Weights of a small transformer language model.
Size: 13 layers, 6 heads of 64, MLP 1344 GeGLU, 45.1M parameters.
Architecture: rotary positions, no biases in attention or MLP, tied embeddings.
Training: a variant of Adam for these matrices, 733M tokens, 5589 steps.
MLP neurons of a small language model. Each row is named by its layer, matrix (gate and up: input weights) and neuron, and shows model dimensions 16-143. Each number is 128 + 32 x the weight over its row's rms, rounded and kept within 0 to 255. Numbers have three digits each. A neuron's up and down rows have the sign that makes its largest values positive.
A block is one neuron, or neurons of one layer that tend to fire together. After each block is what it responds to, as a language model described it from the Wikipedia text at the highest values.

L5.gate77:160095133160089139098136112133177188121108102184151112155083176112157104108091114155134135142058119156092147080199162102119206125117130141103146068154078133112134114122120109117152090191134126160156152108114073080164143129090140129141119139156130105087109108170077151110128111101134114179088132138166170128125085138112160197131167115173051186117091138190073146125112069152090116100179
L5.up77:105124075146104140146165124122146151131157132064134135126109078084129107147153195105166147156141104101128115122131143073105072119146179140142140129110099086100140139122123112161082130116097158117164076168123141100040154104170155152116091112118157168129158158157191131117094092178107113121127120127096180162165153101154120137110138101132051148147127108121132106101064087120164119089134
L5.gate349:156094090113097130099092075129120099146140164117204106113121070094138050140105147070114137105117171167167092163130087122143090162171206155122131173144165159133092131154137080148047107121102137090200158132129151141145110216139093093168121140106128072103092164132149107097106138114165110091095076074086152143164121120112146077090127120086149132126132157122079177126131080179112156121162
L5.up349:170176130109160071169180158174144172126129137142092148097134127141150173117185120145099143126111145148093195149091140143145098118171139142115108125130101106122120127163131191170167107157099108113097173099107106165095138071079172150124100083087134107123142154153107201136082088187144156143131151199146160141167132102123102203117141145116133143113074155170151094124126116072126094104122
L5.gate596:133147108173071112106135161149082150136127204120084113160164114123117107086101131185104195136131159114138116093099164103131086138140149100053095201129133134080153162155137077151090143153115147165124127174087146178168158104150105062087046100105113098119117102145164101089097158092142149186105103091129115135070150103154143195098103087079115084098147143128094116116136111141139122084140
L5.up596:137144128155166140130143150123116138121165124100179193191186113101134147088131069127148078132122094160100081055115132108081109159038180130140150149087166113104134116140160125163102150158108122167097163149159158157094189138108174130149166121083113122096129159129135134160103068139091143130130106119179134141195135162138072170143181088114084121138090178131140177126054137049197127155160
L5.gate718:103175112126116101177156186094124151181135123137167146114178113133165096135175174112126134142132102166107137097084092157128078173113118122115131148085092175160107073158154119164103173148117081134164091105101186185119166123069161185190082086107147140158143121154116165125176083112187067156094100152135160135212122125139094117141160112116114174180117167102078152212176113033128144105106
L5.up718:145116077142121085129151109095107162141105108095215108149110149084140125107175123086109131111106064141109138135148112151142147165130153139128156182092131128085090110145121144154151136151108108085146132138090151140122202088118141163150141043117098162122089135101153183164124154116132155119091095097157085138153126171121133123126080136143172140151130099125131134218116113064099122153116
L5.gate830:121140130150137148143062166102131102146144154089105085162082123109172147117155149172132069162142086199152182086120127145155132106127178129117144140145124140107115134175122119125123149102102138142066143088162130153180176074152087125128091045119148094138142140133106207181129098070129148129117135087176138131154164125164202073139054119088114157167144111130126113101082088117121144134096
L5.up830:167120098056119115126142173127170204161072104180167161170135148157137109095127134144167148141122062183127172126115133110130147142113115110090135158126131116096127084197108066104103096125128148149089140155129119155098208116115136139148072116106112113110108183126140171190131196150125124069114082129132140156148200039116081091130121128140162142147083141078142073178094139153155093141134
L5.gate950:151136107143121113112127136104094147132177210121157187093122133104162100086135152119108195110145111166118199102074185114099131128157200122207119164139122138045152136102145188130149115089181134107094151156110145102128151125126169122121091117119154109131140211184088132093120136115151190176083106111167159070168157132153108096105054094147152141136119176077147194147126135140144113143166
L5.up950:127135123105114155108157152096142140138181138164170148164083115103107087069173194140094188104116087139119144080107136089149139156122085134106173165131163156058107121144131071164114118182141182126115147095093150145100209144108138123121116156117082136086068156159166149129089172127131135159061135109121130165157188114146078134107129098137148077139121196090121100165060119084125091119134
L5.gate1157:157118161152105160146188161169135192172123128114080187135170115130177133153155173196143093103126141159121151084114121111113086169095167141079148167072127133096109147157145103127087140152090150112173181172111117182127206131095120110131149116095141111125132208114180175134142073139132084175145128092126219137148152099138116110132146109157117158128148154076115145110099121053129121139135
L5.up1157:076149129110144157161076125089110168125134144095122166124127070130121112131179158090119069131155159099154057112131187129143078122080085123151168112055141083195129116109154099110136188108120145219139119171148161157143088147137144114144168175131150174149157150112149085126146128091121083181144088156090103128175137127117131160129117151073072181082140203146117130139166118122183094120136
L5.gate1284:079156110153134093123118187115149109112153138118150126102133133177103059107185127118115072102178119138139169102093105097119092121085121129195178173154123125088159169142169087127135138106129096135129131144084185192156176137182125134129129135068153140126142135144146139100104158126107134164120142181124142108197198082169063083099140105161127142121060169153090202128124120092162175126177
L5.up1284:108104091110097122141098129082096187140157105175124101085099091105150138059097164116146150119106084200138134106131077102110138143168190140081118127120110107148148123134133107151117150182104134163111110138174131086119121143110138091208140142145108150141164179081136205162123148099176108150124067102091207185156135119095067170148131085104119153158104147119154169077144145129187131041120
Description: Names and table cells

L5.gate23:135161120110107165142106123194109130137131118161111158138104096112123119130148183158118052172082128135142115166130027107185149127145160141140140119110098145108125128130159092117114106160077164083174120119171082128131123105142132125147084104134110140102110100175151101095160067078090151106169139104118156158162168201156071107108190093133136100129094156077087164142121140069162122179127
L5.up23:143164154138255092131170113108184096134139154124113191142137221118155100152105149143117157113128124128107152079141153126106113124098141128120135155148157144105135170098124138148145162173156124093115136156087183123094106126104096098128161165118130196132127144169064105057147168137130143149101150170093127074107139119101144146113091123107125160177103131126072156230102177140113108139098
L5.gate39:164130138146134085168109200134114074125136109080087129139130125131153087168140111087121148124113079098095139129142142149106129153134160156148086084049142159160153142179092117119111174175065132117117125072087136132124172115174075127109186057112081122151134141078095151126122091101079141069133132131190136151159145168114177151111151125185094040127054132161142112084095072100130149108138
L5.up39:058097098129107116196072135137172155098151146190140143102102129104145116121038163103113119134167094131103104140082156095146122132144142140152119072133077226080127136090167135141131111136141106094115086126082159084139105155162132139130136128143169122177107133107130159179144108078063097070143195162132206127100112097121069116059101113125088137142102109117117121126147138171144115121158
L5.gate97:117123109094078144128103150183103092178112144093091159171127090080130140076109096107151128095133070146120095149135081094160119161133216150152118133128084105127111160143176102097089020113120166137071177119159119154082098130172141103130111145095116137028159107131165112144161163162093205140188034125124157174128188135116112167194126095112087103099090119137153134169139117139170078117115
L5.up97:098176090110135045147092098177126111111149092149086153110156137115151113124103086140117111137136153149107149136128118147105071144157152167138081149156160215144119161108128141081177060210128125082143155134139185115104069116168126125136129106157219152109172128134085165187069085115130163137124091115172092102166134091128130144185152078056110121118118120170143053135132129156162103098115
L5.gate105:076184129098097110148135160128129156115170148117140116125108100157167129072173131107160121181161019136200092105080120149156120060168154112074112140040146095169165088132131123155112109156090126155069196174147127089138160105153094104153172099107102103176154097107123121147124102150101207140093106148128107161139164133176101113200104088094108084188066141113117146172111136154143114171062
L5.up105:124107171093135131137149107146232080116161091107131118089165142157133124169138171061112159183092090108115090186176134126118089153120133161187130099164076121105122103101092169113148167142114134090194077134126136073138110135139101130090142107079114124143173148147162147134127083115102139049150072098134149104145177142140112094165151136168104124161139107184091195147134104137161079148141
L5.gate346:133137129122128146155079091125132148096134112131107106159114151138129111182124110130122048138124161123168144114138118167177093189119153121128099119114077122157153155135108119111066133145113087119097071106159126138132069070139144100084124021052173101089178100133085129200106128215100159143139108139141152120061109087121105125139143103131112156063180106128127134129084100120184106093169
L5.up346:112137084130099128160123167099099164181044160088159080155124099144128194114109180066198084146128119196111096156170143061098099170155166103138158092132063100138091109165105048126060094144041196155088125141107123161086095099161093139111088122094108070065118108143129150175175139135089144099137094099098169149102132150172079087171156122118101125110130051102129168131095128122134115092175
L5.gate363:159128102122130130162124141072181154137136108126086175122141103190055101133062130070071120098150122180075119100151085110101089163060156118190148159104141114057130113109095121142054141122092151115189183114159158122108111071199113183111137103103108148091116106129105115115123104092173132165085163070100090136141101154128107137222115185141131155125107085063138150105128108101152193125116
L5.up363:154078069137154114117115198152164138137106146172175141117076130144153117093092105120098113078121072109049092134114107160118122106116150124143167130080216129131135093105094082110078139159110148106153128110139136173120107099189069163161132092167137098068139083096103123139151143117086109113124123118122159111179145124097108087170121190146114117105136083127126139142137120129131078116102
L5.gate376:143125097147149084118096172196139138101111148138104156167169105117145150139099094111094072137130096117080151170145074099135119164075191080164134098079151113182119117091104085165088133149095184079134156129143095152088108067218069178124162111079126073152114092127097125143088109116094186124101133106099132152092111110118091090201158108148087091069106107101154116077138155145146083129103
L5.up376:109087107112145119135104113147182156100110071150099126134166116120095156138171171091073092146099129115062142133195115137116128149129125136208133116133162130120173144101106093194098100144058167081237054105084128126126114123155092182113162128161098113114082138101099120083103089162129126106079116154077150122128121165137067098113155191158093152124122097120170157174095130153135099161191
L5.gate1285:140156114143137119155078092132174114120144138160120159139101098134095149101172172091096099181106069066120098106117085175185133110118048140123091143154106143167091106098168090099138087081096127110153075055121106076149138127137162169092154123162155118100107068125126099142124073082129092027134155151136105137171077120165125139137141218141053171142137046114124108164145167114168095132189
L5.up1285:076111100109090100116153165138126156173162177106163134099116111139090134093127120076064126168102135176099099131099102116129135047144093168138132132121145088136116177121084090180162047066103167137141131047057120098148146138177138172147168141151112107139071180100147124103047153104127117072091119159152142150130139125107147096170153119085137160138077048086138155074145140140123112210134
Description: Wiki table cells

L9.gate150:130078118125096136108117127148182142130127139138145116129116118086156109151168133139144109152170062166104138124191104102126120156161146114101141124131136179115146063127127160130118139143104108150148128113182130128111131189170134134146140120114106041176105115113095137146144208127087153103211163044114128136124114170186090104146184129093149101169115110105123172118132121072139147091135
L9.up150:157149102158104119091129103093162215134118119134140126138114129189093106132122101154150232116155138138119082145188137103127106100097139156161148103187158192128188156134066180168141138120102149128116119120166141180177155129204107118160128136050113146130117187135160159125104107143095142112163138115085084139102181151121086067172169141174145046139168150132135129132102067119093164120102
L9.gate169:133200148162116098133144154131108105163059140153106171127185132110113146156074131117126103090089140160098134119213112148125143028088126117172140120094165161160122121168147081098167181143134107121129160149119192134142141095119138157121114103114106102104135070112149148101122137096111154083117151165074105169162113163133072073090134106179161114120123185131126154129103156122133139132230
L9.up169:167140139117133137087146141161132190122120173065119150160129133107122141132119085145190124139131096176133187180088166113112115143144143116129120084106086109131077110119146164167108166118090085102121190113128180076121138164156124149123118105090106139173176116134105161082129155075115053126086148108091158129177118180162188149175158135080134088119120131088079086162157137058101144101164
L9.gate306:149177104146171091105132134109149081196104154166154118135170096147161166104103176097124145138101085111054106096209070124144178146126114056116147148086117107090095086088166127169027180066143091092201118067114109149166155112139144150129127148102092102154130099095132126171115108118068175085120101155163101150202101122119087114122108119174058091150137168131120060106113144116105192092143
L9.up306:119187108133161051089166122098132154112101100177144111158155111165149103129125192075158129148180083146098184133167182120092133113117126104095136170148042118148097089111132160171094144071156159178158167145189108090126172111175146091148087144132157109144057123134188131100073147134094150171143082147139147144186186152189141108163089103124154175134106142139033158132122123172094094097119
L9.gate455:136163075115083061115139156159099102161185101208094119156061113171127119090184200074179174098151120124172140152117129144133136166122107078071122142122123091196137091135146098153120175160105176121141115071147172135120156141114081158135099070073056144140122105123136143133128133107085113098146089093143134154195146139179122204142090104097144121099118240162147202106109130086097111111063
L9.up455:131127090139191135104111149167118121078137159140143086074134146104131075111100124154102181070171143044129133072103124177104140116074119075142148093149209108071179084138162101124093103108147088059109099153159099112087135137158076137129123085171135187119102173148110108163120119074107106137155080160120138117095107126119154082120124175130141115107165084148160137111120127123169123137121
L9.gate672:128164155149126089128136123209099095135180055106091186144196114117143122143163117154141174105182110103089152132148123128102085121147155132147165171125121131155114158161131123140053208129115137131113119107163135068108118124070153136154121076149129135127098133140122110170148066130134142120158156084139206154155144177131072118127118159128145031098114144105106097141142182118136150147108
L9.up672:169096069105184061123130166140058118137097172122066107152107117165100098141126179111148171130149106125108106140179133151197083070077127119096161172099134140120097136151121146133163147159133108098093147108230185086074168158140133170129085085167096095119133120041108150157152146075099140103152128101137123136158117123182106125160064080083163123151127112075065070155169123110134129100147
L9.gate1241:160105122102123118080092157124170129102147191170179141111107075154081182175119160067201163099154087083128132125131149114148123114161133132073131126044125163080096103145125159153134159144126148134178118113152162111125152179181120110149110123136066090094118159144170090103129125121046124182105063122108146149194146118156116075133127141120133082106103154091120134104127095087074210156139
L9.up1241:125186104133090115113094088131169143113091144151150072145094128090133137173154175093121141120150104172157136137125141104149159122142082098170146153164209093139118068126154128182177127096111172128064136090161182138081128170131076121117121151123066122124141125083148120111119133092143098142123120122095095134090103169143125126086067154104147064135062242142161083086105115092155089173107
L9.gate1312:127135135064143117143174098081148154143158109136076134093110096134131144168148117133070139099187144133119170125167108113092153086141157084170128097120124113118100123063101048103167090132141144120107146084159106078138118119111148134131075087146025147101125119069108092151136109135151139176122145095119121161143150123126124128130181148131143070107173108127165090132108098127109145130140
L9.up1312:132132117109122078081149090101137139122087176106131147173202113080156120082127109155111157083119158077114144104101144181108071081124111119089118099166119136061101136132107123130155121129103148134138125138139181143133103153163170124047124127139088141117185154112104136129089119161118083089121185120090089158128052115163163173135168075129150091114125126142181130139083089046113155133130
L9.gate1339:131138100107070177147165187057129156156114138183149126135121076180093128140181146108119133134103124119116160120139128074143144145114081136122178145134107078144184127097085058140107130093119132132169085092175143154152150092090101108155114161085092124104137130095141121116126125153107132101094178100061072163160129190117103116165150127122077093116108059124132118119012158068124180086101
L9.up1339:141167076127141095126154127105098097124106144165062123064126108139155130140144182112108166135167061147117111109090134163103121061122126113140103128115085098094123093082130157101093130091178111102159107091135135149203156071133101173131119069137151118153126112088164136158094122054156105177103128080085121128163142136128112107138131122123162147108126134119138100174101166031102116134147
Description: Subject-continuation pronouns

L9.gate351:150129063136139152105203151215184072105105073152125199149094094103118184056139113134131150160149090141129097125102168149131125103120087136135152191108153165111135094152176067180164132103049092141150073096100147147159119119165163148079086161138068184175133137115143102110158159117133076119141110097131133150155168107113149093093111075178120112163113172086066149091121121101135132139108
L9.up351:104149090112117165077107201133157119141096166131108054144117069141163109085099109163119120151175159064136130102104112134120122121200132154085091106085104170123159163151112071166154098120106118145088059144122040192100153063115154149128139151084149070164137118118108123151122144172106132092131097103172103154210074101116137075100177099129163068138100171099075122120142101098200085152145
L9.gate396:146155115159200104117162185157130101126123132159092159107103146138144035129145156096133163040139158124170114108162149198093094084103116117102170152116122111095121127101203131152151128080121126136123131078090133124141184174133127176086131158156106148149083118105130137098140193083111100169118149126140163097123141134149120141107090181135145137123125212118102133139107116140121125100080
L9.up396:137145128108102135095128174145129120103094056053091151133147088125112116175082123106153133163129152123175195137103171156154193119124145092160149150118054156121096120147098135185180108120099106140108139115110096162106213075152118161138119075135109138105143099175131075145118138086122144141170171115171104180169099113161115131133136097092197059133137137077113101150131169138133165130105
L9.gate411:103108197130142137161149176156117115126152148126060141145170073117147091102176119115141097141141143123121126177086097142134103108111099093179073122092146151097125160112126125161144136112094118160148106102178086125172111154058160113111143158115109150136144212112108069133135156100126163106108198157102135134173104145147147157115161160142124118094157144068134122062151100105149141175181
L9.up411:135083112142146090118181121135122133144102172142068078073101076119152111114157176174145177117102105202133101157114132093161123087187139103110147102094139098157089137127157121097156083151142145097168189174111117133140170094103044104110090155112142133166099054159160167109128122070123068140162091095144129123191080075137137069081129163103088145152112139135168158137106171096090161134136
L9.gate599:208108144189046146145173174169176117116167131138142138136100087147098134044102092168159139089135120123068088139138131138147150081134083089066137107132142150144121114203118070175172136059120148146152129103148093162138106114149116120136095126141123160161093149084170073156151140111134125171172151106106147144147135123120062129019125109094123085160154181077125130134096145104144150100092
L9.up599:118122134174151092158122174160173154113106127170177062132143151132133117133109179099154087112144147120169104065121064112133090080157102136198148123118048093107092110182092102133127151114150123140128151167102125157105097144131101106104137163084139096105184149106092081129145116109136128155145098136134117126127108134171145125144157145153176186099128121066087191158150025115141118111123
L9.gate726:124091067140119125114168134167099141126105149189074150060121134141166089197162172063161116072163148120136160132136064211105134068111122075184118093062165108095109124096103130109144140163083105106142099112139103134149164122078082116100164143106137150136139153074115110125104113137127137069171094139151177163130071102162112155079128141240142132184113158123129093097123069156141166174094
L9.up726:162163087149109150119152198119119181186116054171097104129104150146103095106090168104170119150118133147094122129195152079116167146128153088130128095191098063083157096123117155093134133090145168115121109058123118146184147121090067168042058140139138065146129124142141067100154194177133118129110123153171176137147159129119184120132111174135047135120149120158167093138157120167145119149113
L9.gate733:136142152090139134176173123185128107133095128082074133177107046164157157059120141154129187092116136128151131117137094131135116151169114117132135128103078117156126148149143186107149112131113113159151127143121103157148190076142045139126138144100136149199147122110143110107180117154108138084098076123136110159186101075127149105152202040146180129110139127154113122121172181059129128096126
L9.up733:119123129132147166152203200132200131125169103134046121160120134121084153100137123132155079118110103117089103136110113129126171097104147165139134125188149164139092085136150119107108135161114136071096178172124219129163118162154129123130111142106078130117131152109140189054122166138118129102106134142107142159184138118121109152126243176132103161090095148143173145100127138084139124113108
L9.gate841:162117140171110156120185193138124142136125136135106135120082086119102175127137137170165101101124124139169117175149115127113122163064111058116111118120170113121136101203163125115120150130152102194139088183149121158141126143125075140175135175108112221138193145157142140157157101159122118094105109072120128154165087159212085100094134077152115097200068183118141130135147066092159134125136
L9.up841:123107110182118103103170184170150126093096158166170093185090104077118166095120099153126151098147157151147110197140122121124127103143112099070159141170129117148117115129127146099094101090175068193118103129066109179140127170116122103113110220124126140182183154112088163083186122143105115115152097075137045150175140113154066164138140105171135100130147130128170092123124099177142147083077
L9.gate930:178117069173082093143160103156131128137141157133160128150131090179109151101170133093156087154087120090146111150117134129114164056113107094076069141097163143065141167127077098154117065119134076171148111118065112108139139114118108130160105066086128080133058169139114140140090131085166093106129076145152184129166123127165150150086132149095145150118149104064172205131140083116121167081126
L9.up930:162134116137120158135111102150123132174198170149144105138127121156129126113101156154202137113146069143134116105138128127106193127120122065062083102089126177091093118088051135169150108154182100156159049147080111093190137175149130084110073108154124108142107149127074180126120099100169116147105078157142170111140145129059169145073146188105117162119151128081112106126193140190064125107197
Description: Article subject's name

L6.gate1152:167137201104138130126135124176190143153098168075067131109070132106102133162121080149065183115167101139135160147154081088169187116114122114146083033125163167136171079121109081154154085139119145138167087103176135093047144076114064137145111099144121146151136141169110123074133100163099183107110167195106109147119135183140120126168181118096137146157123161107127144116137133096115130128134
L6.up1152:080149105118155079124157127130135156124069144125145177169108165163157116184125165132165125122115055114135147119106121109110065075164134140109181201094099104128145171138113121141127120168103128138155104151116134198171150097126113136184188108136139131120087102120134089128092187081126103184124096114165123101162092127133146126127119144057149138152166157056096145122150144141182121157133
Description: Table header column separators

L6.gate443:113106126135104133132164160134121148166125157100143149128157086152178105081089088131115116151101175102115113113126185151128113121091175089146113147115122166093148112140191177205096105110133174142047134116184139168168194144133095149106140131104125189099129165088187156121129099147163094196174148121063138164137106177157131125093179159125135164149153152136155116118157079055137137140126
L6.up443:133154133176059120078117144130114154115079109155149110138172118148141136105136124106162098121160125083117057164154150155139132069120108221099138170089091161129115142184150105171140103107129133190091152159085098143129208149147094123116160116119101112138138163097166150203195116110069134107139080108121120134102169181150097115134149121124125097099159149087130173107122140143135111069151
Description: Name-initial word pieces

L5.gate277:160162101147143125168218196087186104147090090101101165101102122124115173063130123120137134161155087099107181100111156098087124166120169151114213223084065065149068117120106144095161134092106109108076136063126088078115127085196145139133129152089055140080116100108141138131164125108112197129165124172148158101177162142138080196179159091157079122181131096148118052160086180149126080114164
L5.up277:164166118099163116183190149126169168079136139109157159126160126136145122075130075132116154110161111145102124136137118150107125126141046109162200187118142142075129119131151148088174141080122086076116163052122191123161120107178144112159097153130117193115120151122169156049182142151162167131111151182155117108153130154117043177147097131125116140142115150175118117188096140132100055105140
L5.gate448:121130075177102104083131166137075100161144165115133165141189129154127140173125113149056122155148120132120188122077138159164173167108167113079138106087176115094124094143130094062143086074123152186124182090075117129147153129114030081062060092092142091126154146051126183163135131172092112142107133109141102139110138086100133097126079094114147123158122164164079149162151154130105115130163
L5.up448:190126088113125129114179122150153202138097200133098193164164114078144055128097020160041119133111101132108072112112123144102087173057161114115117187026119146106172128098141097146168095163139140149119097121128118135140133151136124126125096094178151158118120167122098166150138183140120104122126173086186152130107153121147113116075109120068100154198167174120136085092120142099136119178129
L5.gate487:112085117174119138139159121172106139197163144130156154114157116131081155172107163167114117135150108156099164158132163181121131146093152054109133136112149052139194135150100099170108144179123144163123113177110122139130150090168106114074133133108085151158165148087117109109152125121098157170125107161078147156111162140116131150137163135153068152126098106111088103088142149097110147137124
L5.up487:138175125134112133101103131058133152121138135075155170163081168095118107173166162131146081093159104090123142117134129106168199119115131144106166100166117168127168126148173145114084101081089175139063093109037180106140075150088144118136118104133165081098126145129102128098160179135136119102172091175143167095089074105172105111104085119169113137113112114071093121077066185175175152167137
L5.gate549:109155127123090173154100159134124134134129117096210165183103115077106145115117097124080093147185121102154159131114125095158162124140152134106180128041101124147177065212094092111105085137080159159101148115146104157114099104111106108113165110156107159110124117107124119179158142125168090112173152167151130144074145165083105130102078179160058169100103126109095124119063121121161090095159
L5.up549:152158116112183105078140102101143098110183073113132186105189136120145077184153111166129130106125141113108166123214153126069136146085124077136177136112124159124108056077122215148192118150131121103103158134100081118145172114126114103154117136097096116162070163112171105120070101128116105144149126115168047138114155120115116133139153145139138081113083146145165116067141121142159121163159
L5.gate1017:109110129139011154122113173055098138127165117153191177092089109144133117090089177167125066126162083154135171137084072131177140097157114112135136120057141129157117106092152094104132072101136116094099148169136109170067194076097175169179120118090112137149136118088156109139172084092135124135156125136163088132111115158127157096134076127151118063104108122100138127131095139093140151122121
L5.up1017:183155112141125169181154113138101096178134125087141103142098123134133107093151152102071134113133116127111127129119101155160154173169096063154105180122204142136120071091128095105141160158184182111136171098088085153167129165169103143100117115178118124145150159072133136225098154090090102138108118108108124153123151109148129073060080138170094125088137131154080112159162123113146130093155
L5.gate1153:098104152194100152119109136155150154126106167110104151112151140105101178150083135128122111174164088105117186039103174062114164100095144105077174144086108068123161132130083143085093134100135169172124113085094120096124170154124104157089109126127153138164127154094136106149159079109096141124120160111092107130085106155113135091135107095146102133115165122052133120113087156096172147116123
L5.up1153:159127172140146139097149127174156151135116118102163083144101169165146141129166125099071114150065066211120176119137094102101144151067129128123134181112172095100105185157141144139174098172177146162143124126070139114128150086144109135150206114089173115106092152155111068138126152130141115120091156133140121120157148132126124137141141122133196110185144223095124159195153184059137110147099
L5.gate1282:148111168186116186112155170122120144126133214137077152188158109051089097110091121126188129098155117118131148110133126070111128105149059160088144149090106142103108130135138188230134114114121118144154098157153122145136159152122203106101114135110104135196177153148137102123123109130132133067117131167111183130082142098103116137179168128139121054107106159183131104096105138150071095099160
L5.up1282:182149115131131167131161134117077140137118144083095119189117117029108082117122127193172131083119102093139141077093115145141150149135085082092154117092074128085111086133117134137144127095099114134086142142127111159131177131155167109115127108101145129142144151149111118140167158180123180159126148106142130117075135071107156120169107097087167126143148073127126080107107121094116099157130
L5.gate1315:113150144250127150082171143168129131115106134139113153124167140061107163106137134136184126136147099058063158126128125103152164110100128102066145141054155115119139136125150111135088189151087180143114107160095110107115155134139092112175101145181118094159083082066125106078085071107107100099087153127130181133145102163141109128132126092178147135126139110159104110129097135080066136173165
L5.up1315:151178134148101132135161150150096126142153132144157180158152124123140132101085119135124153158199090188096112098037122141094101170075191114068120146088169154062112114148138075093162120098088119196133116151124117170113196165112085111147061089168128124175118153068112148124071156118143098160123115105110075115076161106132143107067077076148162117170100183087094092108090136077127122093152
Description: Clause-initial subject pronouns